config = dict(
    n_kv_head=2,
    d_mlp=512,
    vocab_size=1024,
    norm='rmsnorm',
    norm_place='pre',
    attn_scale=0.125,
    bias='none',
    tie_embeddings=False,
    init_std_o=0.0,
    init_std_down=0.0,
    optimizer='muon',
    lr=0.00838,
    warmup_steps=0,
    decay_fraction=0.802,
    doc_mask=True,
)
MLP neurons of a small language model. Each row is named by its layer, matrix (gate and up: input weights) and neuron, and shows model dimensions 0-191. Each number is 128 + 24 x the weight over its row's rms, rounded and kept within 0 to 255. Numbers have three digits each. A neuron's up and down rows have the sign that makes its largest values positive.
After each neuron's rows, "fires after" lists the tokens most often just before its 100 highest values on Wikipedia text that the model never trained on. A number after a token or word is its count.

L4.gate431:150135132139179144120127175105093162122191149141127080133100092137132090138113167111110091147108165139088118140092133119107118164173099118139116133099123155136152133148133126134128086085137189170139088143119107115118145128110116116120115095153154140153124081132135135124149140103094138129085119173163122090123116124121136130111156091094104161173108125115146123127137082129113124118174144101136090099141108119123089158142141096129097142075098134126129179155131119134123129137128177108131127104105122152121101094134127114062095121099142133142125122131110145106116140129169125103
L4.up431:111146101139140161142152124116089168161142122117135099157112100110121117136128128119134087135115115135121127107135102131142146144158124143098112129153162134137150123086066123163127140110117167144094104118104105106125152118107093156199129099123170123122117102144128144108145139146057136142106132146167145101094135113127084144103099145107137162148162136125126093117125156142104160144147111097168145092133135099153147105148118141095164100079093094122092151114103162132096122132136162111136106096108132110105120060144123120079084102082111150165137125107120141120138124155130115093
fires after: " S" 33, " s" 28, " W" 10, " dis" 4, "it" 4, "S" 4

L4.gate484:094105127093131115074123133114154133132132108123119073144124123095117158155167131137113098147128149152146135141137131144099161127144131147101156144162118148140159094158111122105173120127145112150091128160113131128093130156137115102160107161129120134170085150150126121164103123132134156140121154068138088163137153113141164138130112152135104149127106163186111120136092086188094127125117148132152151146135120173117132173119141142151110118127108134152154127101124153122146156125106183124065115132162126138120161145102116127126132157158083126066163107116094116101147104139080125103
L4.up484:155118131110136125117081117132118159123136147134161141103182140115114147178153135124140136170094165110134113125120136175085159169091106132136105154102158147132141099129093127153124082117139088122135145153127113142097121141078109083155138146148111121152088099170123131111175123129120135160162124143150090131111141120121103137159146182088165152116098128148121133104106125137107146167123103117084181106138129142112163171104158116127069116155100113132150144117125093126172112127111185128123127109132175137133116120110128148113102120126096163088125159104116139093136146107140148123
fires after: " Ch" 13, " A" 11, " C" 9, "C" 7, " Z" 7, " G" 5

L3.gate106:158145104099110125129144103147114128098169123137160122146143126138137148103156140116099125117133154106148165134163119086127120122109118081101124105108160066163117087117106128117135163121106104143128177118140164106131141131121108110119056156143139125144119166148119117136113132190140149122142122127138140107071130109136150109179137149135133105161105103131118172090142138083094140128134134179134091125136140103153136124104091146130157088109108157145124097103123086130151119088112146097112125107147172148093105180142170142102192145142162116143124100124114121129129100137135133167
L3.up106:125179122093133152107112084146143173157199100141134134112133126122150198140138107135120126189122133131144126136111125089135114106135095119120137107159139104164127137107155146095098174111131144119129107114132182138113136117112127124100153143131103082134105134112136133118113121123131177123150123117149134162081122119140149090150156120141133093131141142141070152114119172117128115133147121104092108114136100129126159128125100082126121143111134154175147080072136105132129096129145158120129142091150139164106082188130128137120111102151141172162142089140133133107146121112135160178
fires after: " Ch" 24, "." 9, " b" 8, " T" 7, "A" 5, " ch" 5

L4.gate128:109111118130132136116127111132144124129141129114082145111119123136108107111148080127150152159135148141134135162110099146114148178112135123120109126141145135071169121123119101117121116147150129145117094189148132123083130142125150151094133102172100128127118124102096082175070141133106146166136137165094091180115131104137164111120145107159112121085134124160151120108122136149148116119143185166131091163108104154148130110129101104159189077114147126130155143097134148105147119146167169089131106098127083121118139133154094138139139121117102117130145146127142107091159146090101160078
L4.up128:109140133113135129113120187099148095164142142115159114080123148128144135135148127167106143164161135098111126117125107067141123133128098111121138108114122131119110133124120152163118117121161165151172094137152138183130114110125149119133136132138102169179119096155150082135142083169137098151154093123147169154158136153119157095145140078104124164114137106116127153112157105100171141123157104113125111137114078133145133115174117090103121131130143077107112102102137083149168124136151135111135121110110133103127145139132172121139101162104122102161112180113133131107113154105130141061
fires after: " C" 24, " c" 24, "he" 11, " P" 7, " Ch" 6, "cc" 5

L3.gate374:123144075164054091117117128103110138157113117075162154175123098121124129161098099140127116150134112137117111152143165117113126130093119103094138127119134107081150133108113182131149103151140160157145125088146137088083133157153136149090113111132152137152124153155130116114177084175121093109121110166159164123114086151116124102133098116129145109140172144096125125160124162140145136111135153137100137098153142134087109104124129088147147115147147116076127148105123094099142084132100164142088129135172138154154114130158115123123109131137149112136120134174126119174139123132133144124
L3.up374:110118158109090122184128127133128150148075126115133118132134124134101119153163140092113117131156097143133128143090134153117135102102125160092107126123174157127127099099133141143155067140154121123159176126121116146086116117142119129148118090179138094121090157116135126125177126164118121131147122169127143142109118119127133162130106158150172179118155105161165143146113182151118156151122112130100118106098146155082133129145106096091153145141092151109133156158130136142077113125165141151118127106115136127150155119159121165112085132092073098092126148145102152124174161126142129108
fires after: " S" 31, " Ar" 16, " s" 11, " ar" 9, "os" 7, " Z" 5

L4.gate326:141127138092094131130082121110082100127104110127121076150096101135075155162163097139132112136151125178094144132103151164138096152114159133117105131133121126143116122087130136113054126093124080101147132123133127106095143113094166105108127143180118138175089147153129106145112129140165178133130091135152106160105147128119130108097158140153147150085114090106113108112125122116083128137157126170142148100127134166120128097114116150158149124148110136115130146127116120081135061088109137101117110133140134121151095172148136155115157105130133099129124173118122158116126129147149156140
L4.up326:160126115079089141156114092122082081150130108134104079102122127129130131166167174112136126178176124160131128143099106165166101117152145185111110122107115127124109119111142113103086100123131092136152154085126124118134133086088138138102128154162143114123167120198148120121134116145107164136147101112101123134097153103094117079073144112129134140094144123104142135133139128119112167139136118156119146098112122154142127152131124155139153116110114136112122150129088083117143063127132148145110112125160119140129132169140108165117102103158132110107100156128138170156166140102122128141
fires after: " S" 36, " s" 12, " c" 8, " C" 6, " f" 5, "in" 4

L4.gate300:121160122132149109161120163131128158058103111153157128153119145193126148128121096101130145172097154113106136116115117171130153134130124077134132107151147117134120149143123139100127132114152156103154124145124128129120109147159109160160142126128140120134161131162169188143158078141113154122111119134122155110123137114124082180081145152106148145074145148103178106144095111120102117154144151154108145144126103118108127122120149156176096156090161118110119120073145125112133126162081152132112114137097143159148145117123126153126142154119079085106127126107158167152158099123137100104
L4.up300:126142148142140115150099166173156143151142112111120104143099150127122122096077134084152152128116167106123102122131118145131157084103161105130147128122112123159153164108123164154116154096097132131090123122172110134112164148119176144126132147137137163115129145110181188093120086158123111111110128153117154117101159123121159135097162107135139141166156107088121119153120145152101092148152151134156166108146098115099118116139135130112145118109103130086184127109152157142130139147143146127103169090068117135100082098096148134100138087130106108095124154149131117124144102092133096152
fires after: " app" 24, " cons" 12, "u" 9, " work" 8

L4.gate154:119122094154094150137135112118153160120128131137108131170098158145110100100103094141150124182106132110098147147097146145166140131114103167108073114131101159154098128213129093135176105116103135123165108132157143151104102152139097126125140124112135078122119153158165125145117122121154115134169156129100107142188128127084111125119110122114111116104109134119102099142104094143128097101131115153123107113114093147119140096134125141104157108101110171075148150149093163124106136121126118114102114140118120120127078135147120154100083108146116159117127119154118129121060108091090126119
L4.up154:146121124135091149091114095148139100122108121101131162123127061116105135124119083136147148102148145156145108154118151126075138141132114144139165102097107117140122091158126104125141101166122129118132072135114117126144116121121134154160111116115138096103119131150109113080134125136148126086161113161154130117120159154110136120161095111140152160100127091155139133153081146145156104102100122159147069172122061138115117126116133159110159138133085140164111172127132126089141109113103120111123134136143095135107130098208105106127117142152160111110107128140178136131126076121101160113
fires after: " l" 33, " Gr" 20, " h" 12, " L" 9, " H" 4, " U" 4

L4.gate209:092132136137100125118142154149132082141183162098144117148125110091085168121128084128120124109076148095129134171128173107123124137098115133157174087117129134115147161124139133091114114152127087098108090103137121127120099123106151143116114114124118144168136153092116123169138122110124158123122116115110133123102140155111140131189110161119132126116166119155125131151149092135144126151139099163147121097129115155122112201079103149116132095122130113132149114110132119061138138122127105123130149144122077108141107155121143115149132154103155154112177090120178132112119155114118193089
L4.up209:117133123148092116128126117136151139110154109129139134092124095129146132148164153141197105121130132141101107161134152133142103109157128148116139149130140121190150130144084100110111115139147129152078096107156117147127156156078155162130140158153175118142138141101086136134170096173116145106112132128106148121141144113153096204116109153145152098124106136143098120094142124180114117143139133137106126103128126072150124156155142137158119131064125098131116109151090081127116194135140123142127122123141064121115172144125117132147148131160161130130149151125158114093149112155101122133
fires after: " L" 44, " l" 23, "ang" 5, " m" 4, "ar" 4

L4.gate331:170164115096066145120147113147100109139154142082134142146149149162079144152114137120123097111090113128112167147140158119155155104141111135100135184127138107104124139100124119144113128129130146126135102146117135153118147116129139142123111113116107151165112101147176140151101131138132135136111135197114083115103137116084188141149164133165141125102162112152089170151105121177176118142062119106133107154146135141169144152072114115139161138089136143132133141102094092097118146148169136132084138118133143164110133149105114137075101134096129111102124116144105135132141131125128137131
L4.up331:178086189100107099108120154131135132155149146100064134115126134172106169130112099143151100096116129138114136143152117144170155140106099110113087197128150138109144104137123121148090125151190120154128131160140093118097140101112131155172106090136174145129128125114115101157143093095117170158106123122169138144105114136126177148125114141139113127132129109142149115143115145091137107160131121124142097162136126117125150148095090117119147110116127133168086143105148147133087076085103100108086144125130100125120093127131142138155112142096119107113121125130110152118102179112141156126
fires after: " v" 20, " s" 13, " S" 11, "p" 9, " L" 5

L3.gate50:090104149149090139096141110151150167148112163140136176143129137163156127137141107157113076190098119111133104110096122178133098179130141096132136093125152141142100121137101172115141128158138141134121123148086118149112145145135155115113152146124081170113130100170094131140114151146129082138176110137127124142163113168146140113152071099098131120139172120140130135114137086145096127129129129124133165137097132091157138099160157143132108103185127120141118120127095114141129152125167159142102123155132132182141136096149097127143144114141130122112104182110129122122172111148096107098
L3.up50:135141126099117150165111101174137164120106158150161127138098142156152140147150106111097123105102149156125105162142110120106138136143142164132119177089108110078090154150148160157063144131127151132128158147103133129144118102132130122146126153130099135137114168147117157135110122132172116153149087165140093179149118155143115175159149141097094115131146128149111118096114109140123145111120114096135138103125110151139125092126141127103092181128128150166130143185088117116125114129163122115117130113106100128131138103095119154172107106143106113129118067185133076119131176141108154097
fires after: "ra" 20, "a" 11, "e" 8, "r" 7, " f" 5, "ri" 5

L3.gate358:112116101096151098138093140172099107169097150091152150177121140138081089132158146165110100136124161137142106173127156113140141067105108108090117097075127160158105136132145122132128103107130165119130128136122107129122153100109146168146141102142129131150121118067119126112130135127141140109093145137108134113168129124142135137128095137149099139126121112104141124172053141114126075098138070080097147091134175122139147149100106106122152115082066122148118115135104135130126115115124153121142154149134136105088166170122150123105123117130086162120135103136121129127107116122123126119
L3.up358:142139092130157139133152107119095101131129132118144155128123138173140131133122105080158153099145150116114112201115157106134152147127137138098144111150115104105156132167087110133134145163108143163121102153154144112168152108125121175114109131092144105109154104067096139108104130130132117072118139146160098153111131163167103118167136140137142096149135175075143089107091166144121112108134124133130146107152113084128114157089128139128147170108101122114148156132119066128116078138086119113099119112143115140154125132157144150149111108148108128094103165106143132160088145151120155120
fires after: " l" 37, "\n" 18, " L" 9, " \"" 7

L4.gate1:163066124125112123139158081157147095130134109147134122114152088117108142169114103109133115131195127099141103124135105138121138139126108140128117141158151135193172151163125169140129123099137141131131124166121122090140117145160151085112109159129124135161155122101126185125107131162135092132105151128192135150132169130155152166167126151129113181123130124109097125135112108091108154104139132106076096116142145100110089147125138135156164127141147118133149114132144130153129136137132182077109123131136109160119187123137142174131151142154122128115140148128162131182119116128092144103
L4.up1:118114154115133155138116129136123148163143161154122128089108148105091146149092066112124106107144123111122134102113093122137134146126145082111127159141132124175167153134157162117100145145156116146131085099098109106113120162109145132122108135167109151079166148155128137127108178145124083157111135157150120132168116138157157113139075131093125143122144125187115129136110137160166112151170125152091098129111131117094117124139116126081115125120139193138166103132145151127133076158115158093147113124132138178105127101140112131134131110147132175101170129103084116145124122161109170136
fires after: " A" 17, " c" 10, " E" 10, " C" 9, " F" 7, " se" 7

L4.gate164:080136126133076134101163145133183119130128126154135126093128140101147105140131096090134112135131102090151108168129133171159141142104150128117155138131121133134121127109130078094145095129142141136164145138121146117154129161175111132109119131085113133135101156121115117098117146103154159163065105122162128143156114122118137161155130129103174155158158099180123133136107058118162082136109126127114149138114143149128097131153099136120124120110078144114166128130108153136146127106151136132158157131170130167074120142153116126137089144098148163116126081133153169089100132078140132123
L4.up164:158082110115076141153126146139116164185135101077102110108079147118110099101167139086126123128114158085126133146186159136160134123149157131115133150151111078105109114074137106155159162102116118185108122109104087102118119138147086138085144168111105122118143135152119135136087077139135124136094087140135127098137155092118148141137163174129165150127140117113113149082118094127119121145100118119153136130116145088163106122138101120138123133150114134158141111113115098152117082130137137132119136111102104135104143102120081132133149091119152158125121155177125117128148146101119120123
fires after: " L" 31, " l" 18, "u" 13, "r" 7, "ep" 5

L4.gate446:102153105110148130155074164143121166152119124175122145152168120105099121114148107087106143142106138132134124140135128150093118139162183162097118120105101149134125151155144148101121121175124112150107125093094149127127115159165163111130128158088159098158134156142124098148110128145163123138113109126124072159088149141131132142132148102098087102124105176181126102135163131108133157116153152175134170148118125179130097127122176126138133121123130134119106118130142100106115148128109122147098112139122108115134107152123148132126078154125113128124148131153073129124124108099126212082
L4.up446:107152071119128172146160140128138116115134144112115101119149145110146155147137131080149129117130166135112132108130123135125076154139131160090124116143110135137131154110143164082140139108112092176112144090131155142130141141134179102179113117115134180135152157153139113154130082103172145136139131102146109110158097118170140112138117119094100139148111147120111122116147094158120173142122131138141133160106133097127104102133191129143124110127154135129106178104104099095134132118112096110082179144129152060106091155134161114124136149158155112120120119140111147131141109145108199094
fires after: "\n" 41, " T" 16, " t" 10, "et" 6, " S" 6

L4.gate458:175128137112113133108144084138100111081125102117138132125129107143113143112149143122111140136164118080124098130091169115111150162123085132110118156126127139119100112122131136128130113115133080139144124057138157094133103135176156132131112113097099110089091148133137149182117156120097142150122113137142090139134097148082127121128096121186095118097104146199116150137111185125144142143141153147110145130118125130168148103078159106121144123118168147100127136116124110093143133190164098129126131126153129100145105115164148134124100094118149088177118115148103122136108119158126115091
L4.up458:135140094130127147148135106126110105085126156101082133133118131135106121148128119188150115125122093107092113122143130132120133166131117125094117161150119157111109116144094113150126085157131108127142098107138209082127105121095123108124148141145131168144152166077099104098136161145094092113125135151154190131143104107153111148101101137210111152157152125153146120142129124136138117111176097128115145103166099122087110148128116087114135109143129148149121127118105137132132121128137111142121098116131141117176095125129158132123090103103130169104171118135157115172082113160109169134
fires after: "u" 11, " cl" 10, "p" 8, " comp" 8, " l" 8, " L" 7

L4.gate428:113148139080085154166134149126118139126126116150143107147136168137108108109139094068122130127127174178130166123110091171109113141129147133140159124127103131115129100149166156117117143137129101144106119153142141126145125144131119164185141135137138150112104164131163096136135092089141119179100124173118113163186168126123134129128085118105139124145139123138139117130121141143111109149123134083134128159133151141141186138160169152142110122137123105105127140154078145124124112089152154093088127132116157119110090143100184163154118146143141121144139087078095109121131094120093159174
L4.up428:108099146136115130154151139100131104118138067127147113149116116127151117176167097129141101128111147149175137147115134138117141155121149120156151133137127156100106138145134139076156115068103156146041119119092150102157113162110091107138146139138113135131155161128145132120164118129105098204132120130097113133138090127101159150131142113109133113103121135116116124139155123156112098100128108135139141144125104135121168126141129129142089121081104136138097121148103121100110153147134119139113111178122142079088104097111144104146148180164164144136170131102167133145140065127086126128
fires after: "\n" 39, "in" 18, "anc" 11, "ctor" 5, "e" 5

L4.gate29:105106106092130164186136191076110104153106143137127098108093133115149112155113121106125063131150104164145082121104096118141117144152095130102083129138137121103110102157118142136110147143137173121101118154101100185104113122129148123093102140141123113140111089160133130104166126150143119116100129122128076142164138087125132105118150127125130155148109137107123174129157152159152145133132149119114130110119134125126100074153115151090112162120139133100112174180097117123153105147149151121073109137131137103126120145171117105133113101132125129131159157115078140110151145091121084148
L4.up29:149114129101134145144141112163106142132127141151116123114158122097103138121099140122097101133134112097128114091096143142065192110121186147137103104126124133122130074135138119114127111078125173117115119134094137166119109119138143157140166153145089124135101075158124152084143136081098149098150115111132082135092171092151167147167089134102132135104133131078075157108141143143104125119153110104127124066138117155113084111125082119129135136129162151110129165123088136103093106140148124102097112142113135127133110121140128148106118083104135132103116124110098108137176116116123142151
fires after: " S" 40, " s" 14, "\n" 8, "ity" 7, " =" 4

L4.gate391:142127182132119114122153140138127128136118119122150107156134153114117154148130138157137128100102114185098148106103122172121127109135145175127112104091138087136132172134130170167142131142107130121149170077173088126099128106128125131140117087129106143133141092093130162096109119127163134130103128093155156120131155114101156117135145130148126133132150088139153146110130063118120140102108133137104115129125167143158171117119151139165077140143110123091168145071110117093110063192120132119137156134142085139133160078116114154105113150166127121106137145158146113125170125148100140132
L4.up391:067099126118172166129095132110183134119137148122208094141134129140143118115130108152122132166129149141130161120140119139153154130108126174127115138071153155156098121146102172167163108148109106158079136124074100159153112100123196149148101137142131130147119136102134091160074131142135137127083126107127133096109119137111112112160094114118120145113132128128090140109132107152145069150093112142141150130138122164133133166099116153129108123115089117138184113128117148083112113118157146113126126102135133118109139090131124102136114153136124124109129127167163115112126118105159171129
fires after: " P" 25, " V" 15, " f" 14, " F" 10, " v" 10, "f" 5

L3.gate500:138080124172110141096129143121144110155091083153120142126143146117116127119123145158139140158128133142069099099141109125113151136116121115146131116157154128101135133123066111107149120163138120096124200092134142176143139135164149154065112150125156147172158109110207166092105147112145118140151137130129114136140124113121138172122109105107139129163099089135112140083118116084122126100108108167124180154156098133120127178117137131114115106092127135084132127143130137136139122105148106140123163145105160157136101113129157141124077118109163124133123077100102115108132117126134102119
L3.up500:136101129125132157130137123113096072165113103130112131127145124154106098144147113101158147159158102140090145114127093159144097154131155152126070075132092086115135122114154144105174137103134183101122119129153085105121132116150104147109098118148184160156155137137156106126118118113112145142148113185132142097142111166143140124119117117149129117143139123118086116126158093115138120114115125170154139144140102114174103177144150137114119147170124098109112156089130112171122125123113095157114188140143123151144140103123078158153097126130125093124121129148132157108161086108153173154
fires after: " l" 36, " T" 14, " w" 9, " L" 5, " t" 5, " P" 4

L4.gate94:094104131126099178099165145108150140100112099128124117093122171123110106142137149139088144116103119107113123121139148138180118140137122146081168105108123097134138124121126133114082106103131150117163105124155131156150135103081146176113069164159154157142146166085146161126130134132082154108153107135117091136126127113125145091073107138131141114136182114146166170118158099116135134125115116145087154133150135133118133151134154142121155100107135107125139147064156148100103151088144163109143145089138147139127121169120122129146095146164119131117124128094163087086125155172122123120
L4.up94:180115122163137141138119126144140176083142130131106164133128145112128157109118146132108123148168113116141134116146139076128117169155167135139173096109137123108085167132119097071117118169153102146160132106093090129131132137164107137097136138082134122161092168131128135099199106135149159143086122132114120111118121157129124137154120123140130110163109106121173125141058137097130110120087132104112130149136142110100127123139095137132116168149048108090128108116106099085100135113179100135125085146120142134126126121109141137114165168123138149106118129126105113145107153152132115114
fires after: " m" 12, "et" 12, "iv" 12, " ass" 6, "ss" 6, " " 5

L4.gate501:170127102124103121159125125093097095127091113108139123154119142147129105120123132106145087142111112174136102142121163132103125086179129119096115153170128101148166155134156173162144136129135114148117103124128134090157128085131115130162123128106136161096178121172124157156173110098154134140122160124120103135121159087120147112083176177111150124174109142117138124148159153120126151112098102126125108148087125140137133134112115142163179132093142123149129182120151162151128114115139157125080131151120113149125134155123066155139121099137114127088101160097109080136117141095143157127
L4.up501:182072094103124122134136142201083138104109117106139134107146113090137109119134094136095121115132121176129147106114167152134148113115129146124159170132123124164124147114144162136128126116085127163134106090102103182124132101081142143149141111137113134129149124126130141110108150122146125128178120137155139121131116145114116143167097153161125095117118109128140154101068148113126108147137089138155125105102145100127135164101129087134202127080137140117089141147137118152090138140127136071142109129122115137126139114180142125131167080121087127113142140097160077156116145123140154146
fires after: " S" 34, " L" 14, " c" 9, " V" 7

L3.gate154:155073131115130119145127140113083124135137108097144111111111123102123121142137126112094152070152128144120120145136098178157110165140114152133109130140158149115096133123104137118149111081137173108186136135123140105101139101122142148149126079152140099095121145101104117134113165087155064087101150156114146137121101163104115120131122105163116124121148150149113093176110132076162121099123143101134128105136116101124099073093097125082144124123165122143098145086111122133099174114119160108129113134114133142139132083155113129125137154142072157142073113117114116153108126160102121107
L3.up154:169086141127120120154115129145104126130132092107142126144111178126136099142148077106119126074120117147106124181125084158143139153162117148136132148104142127086122153109153110109129094092115201082140134123117164132122164106090142165145144134154141128099130129120117114111129145087171075109108172186137149132116123141106087149114136089173131128142126133143130080136122122109143123082144133142141131126111104071116104097132125098105131140138139133118120158116148094164128130131137149113138132117126181136127108133134117154141111100138121160128055137126118175164149144180122132144
fires after: "." 24, "\n" 20, " \"" 7, "-" 7, "'" 4, "s." 4

L4.gate216:114121109147118187104124152185151121101141128077148147142086129138127129142132115129168151109166129106095124140094131156112127129128106094080144089141131105158070113128172122145141115120123126129155164147163089124081128136161093105155146129132102097115133132118144104086116143132119092130128088131132100136130093102171137156099125120164126124102174111122113175138155143097100073148122116157116102132129120110132129131124090198127094136112109144070111135115142101147144113141127105134113166110112140142131129125147071112140066157111169140152150139116149122097152125149136134128
L4.up216:073131148172102125112119144153141123162132109111111125132118112092106110134128177109131134121117158108117131164123148128166164152119147113125107157105120132152144089085168157163123138120151077114136177138143143126120144113139135147143154139124146155160131118169128148091100118091191171077131116159145105111114161129151100116097145091155130166129158110151104114174144117160088143100129085149102140130149132160118071126142097152112115116102121115134096129106140144123094112117071147105096148118114121105116090104150115136132138102106147179101140102150098100121104139117113149089
fires after: "ar" 12, " w" 12, "r" 8, " W" 8, " l" 6, "7" 4

L4.gate10:124158132112166135111119152140090133138089073155136114157134138119156074148165144053159098132142160115145157137123128105079117145132099119114152118155107121096148146129150169159116123124120077105137131121141191140139115140132156138158138121111138120138138126136123133145150147130130086156107121137124070101120104152131094095129124138166128149165119156165182124153110132138137116143072148138143129174145119121116063119133158113130141094134119142152104114096113138128152107146118155130114112160141134102097104155106087184169155143138121106128114144134121159161165093113111150099
L4.up10:123127151123181116126135118156120150095153158118145129127133141107115104134142101057100161081088163169101127149140111149116138169137169124149140089150128114114139098109141175098128186148118089158079114139090148141116123129133129144134142101129117141115140098105117118133162144110127104057152156151105152150068115080118111067105137121134164106127092161120123149138168088112103118120130112122157164154120080112118079136146109147132162155108094106161133150112143116125153128117114143143131129128121098118156086130128128152105116158141128132123150119110144128096146109119126170151
fires after: "\n" 95

L3.gate73:115115131105166117159120142081144100164093154101156154116156114127106134113118101123101127176167144129132174138097123156110077099122134087111114154127168177105123125173135146113128136141133169169105132107155101167112095164084141136132191120114143187131121148148086127120124165122102111131137122096160159131128144132169120117111101156114143107122092143111113116133153135135112113131129137130147106109155101179136093123138097118116125153123119153123094159156130119152123105138079131093087127118145107097105130145128104192117131102164126119132135125105130135162133139113187119171
L3.up73:128128116100128133120089131127104115155132183153155158124146083132095119128124147099112132183111165145119157101122109071132145096128124156138116125152125146103103149168124128144142128131092144148127084133088124164142103155111138155162122164087158081155137136151104157146108128147086148093121160088122178128110153134121081137121121148173099113126125151161142114126130118108133136103183123093161143118112127124133119129133093125113115132127162120098106144092160129093213114132119119097108130114144123135159115157120137154104114093108122119093126097118117080190144153113115104138
fires after: " S" 33, " s" 12, " A" 6, " T" 4

L4.gate120:129120095096126093119119094096114151172152152127144137100146150094127134163133122126136169159151173126094094121132161138128106131174096160154145142128114115158115152140101082098155118153115147110168180136091162081071124154113114125145131108139138103154101100128133127140106118111101139136116104134116119106109140115120089116118116147132175178137161091114110131124160118126162085093106129109100090112126121136125161118103128106154166107137136163120140138091139093112158135136092120132103156155144142154112144157150164158131138159109182123131136055097108099146122115122110152156
L4.up120:100118083141119118126146120084117147147168112138112150107184098152144121171132112141156165189162138112132135118192149131149132156163123166149096126113126101164127122148130126144150143128110076112131125137131142110124083115149125105127118127166118107140126108142145087137111148142106180095170119174106195134101101108131113141101137142117161109121120099130128127105121124124149109113115114119125132147140121103155112155143151098103164108135165077134130168146118084129109099082122113129105120134123098095155139154130158184140077133098189168124130093147116122152111139133145132125
fires after: " t" 25, " T" 23, "A" 6, " G" 6, "t" 5

L3.gate121:105112148104098147145144116159170100153101106194102080143123104125145131152153168122121177117183158101104128140124135115130134147130119096121102130102145118154135070096095164121112134116153151130119141187150117111113166113126091154162142121170123166070128118115146113116148109123149146121122119124150171108131136125154152140082143117144130141137181138125145122145134100130099125089120121134105132125118115128177136149120130165126170133146067149129147137097107113121116124153129128127143155096172194128090148173140121117081120150135137169118155142146140140120166114115092127129
L3.up121:153144138129178119163132141152173127175119146123136097100107105139127154137114140100160121120161167117091138128147156111147136118087158144094158142168193107112132102149111148120109138142173124118111157157144110125066136135155149097080161147142136131067142133077134131139125068155160156132142112097108136137136140141124139122110142115133129132143112131141123104134134147151092128123155145122123140130124110102117126157143151144170141152153097060149122090131142111116075121097147099150172114123087173108141149116100154117117107113106146138125117121148128141108148151160173084092
fires after: " w" 20, " F" 18, " f" 8, " he" 7, "he" 6

L3.gate262:127125102118131170124155158193115146109121165117096155116152084132156124143099104143159086127175144137143109166148119148119139114129153125113133136084148148097094125114081134195137156104156121122156135114152084125110175066083169116171107150144160148127124082138146106121099093135146145130154130095154123133102138130154116136099140127114120102137146176129123109115109126142136151144160136132096153179128145134167135106137140172102129108163146120130106088115085148114103118157146146132129139167098096132163125089104151140120114139146143111080118124124122123118125103145114109087
L3.up262:147170127127108162113193105155132131125096171132132142136136126126163137172117060144137084113143151118128101133143168105123106113128170150133124146111106103120102117117083154180108146130111097120139113130129121131132169096158144104150109129132158121140107103125144093105121126143181138137122151114192073147142166109122114141112147139173097111123111145153159137150146190160119120153105120148120130145121126126154145092124092103142106159131152150148170126111152141114105147182111191146141082146110129133118110093112135127147087119134164121094129109142087156129128121116102117113
fires after: " B" 22, " n" 15, " N" 14, "r" 11, " f" 6, " h" 6

L3.gate95:125108143105145153152149137116151120147151101118148127171164116174115115161156147158131112146152134120096124137104127097154082108121148129126112098111105107097140153147191109156117163082139126151109109120119123144106087117111159109150099148173099140126136083128126181128155107137141127131132134121159144117135127152126150122069116139172146102102127135105117117088095084186144126114125147148107128155154112091121127118076120176106132136138118131131161086096132101171164132147071137148144180130152135104152125132124133112095134143113112136144116151128198116144136145131177123090
L3.up95:145141153133162136157136096088114091135110141119119132141140133135107140107106155148147137189164175122139103088134125113140092145130101112133145114115186162146118129169110116176150103101116146144101122164107140140139149145142113111108102138140124120161106148141119187069119107105113143144135109118155116168119110131131122139113114079118108131159133129138093142133094111119167085131123211174100107125131111118127129160095166110131122141116084124154138122139115097131159130136147122130152142114084159117132172111118146091117175119110137096084129098113184154116127138153118122075
fires after: " comp" 23, " w" 15, " g" 13, " c" 9, " F" 7, " dec" 7

L4.gate493:084122165106129121150070119141158096123166102122121090144119163138150135149125126132140121155095110157137140133152086140142165105095123134154135142099117099135117177102104117104115131132105097122170115083136117126123137119154130103115168140088125105143133120120149084156140116145099102116141138107080103091174122146088146113142139136145102120123156110174092123089094091170173109126135119144180114160167141150136164123110076156162092120156121135130132132143107141116124129130108174080106124133117099139108124096109120101099113104166162147163092143152118104118144084138103123118
L4.up493:090106178131122114156096138135170086132155125123094071140106152133112116151116141128129120115132092133130153152121076166149145118120133150166126146105113066116133129088161095101128129151157135109122082074122132105101133142155114128098135123108109116123112112124137112145156101140120126122114144077081119090171117147098140065120165135133127170113132106145119135096107079148138158126114114154106113135155121153156139137115108180155099130138128099148144151168134102135108118098146164080068128140129115114093106122109149138121120090150149114135098116173150130138142081147115140129
fires after: "es" 15, " H" 13, " P" 9, " v" 8, " V" 7, " F" 5

L3.gate320:132135125104101152079139135109121098103132168117134150142119116133112136084119104152108151102175121105138075194122138129149137151110138126135137152113144115118141125088127102072147099159131159130111102121123121138153185123131119129136166094098163155105118130107163096139111152138147109131128108098147155107146119127156158153153102110126124157140107157159114154163104160146128106141088148159181148106144131140179129178080095110112153123129095081107118166104178109131102128073133121123145117123156116127118120158176113143167092149127138125139137143108103125118121107149148181132
L3.up320:152086114125114169161145083136117070119139131098135148143139143096102141091193089157144143106123179138130101162148175137111118133144134126121151116139106137078121087117166110114166136114123184102119144169124136154111168127148118155137155094121174141134137094113099081088117125135109120161190185168138120125152124119096152145104117132190150131148118152147150128117104152113111132105131119151137130105133115118152122167111153166143141132154111123141120091142142104131122129154155124071120145097103127127116117120141120131157080134114147118115114138126156114114154138152159162127
fires after: " l" 28, " (" 8, " L" 7, " a" 6, " the" 5, "it" 4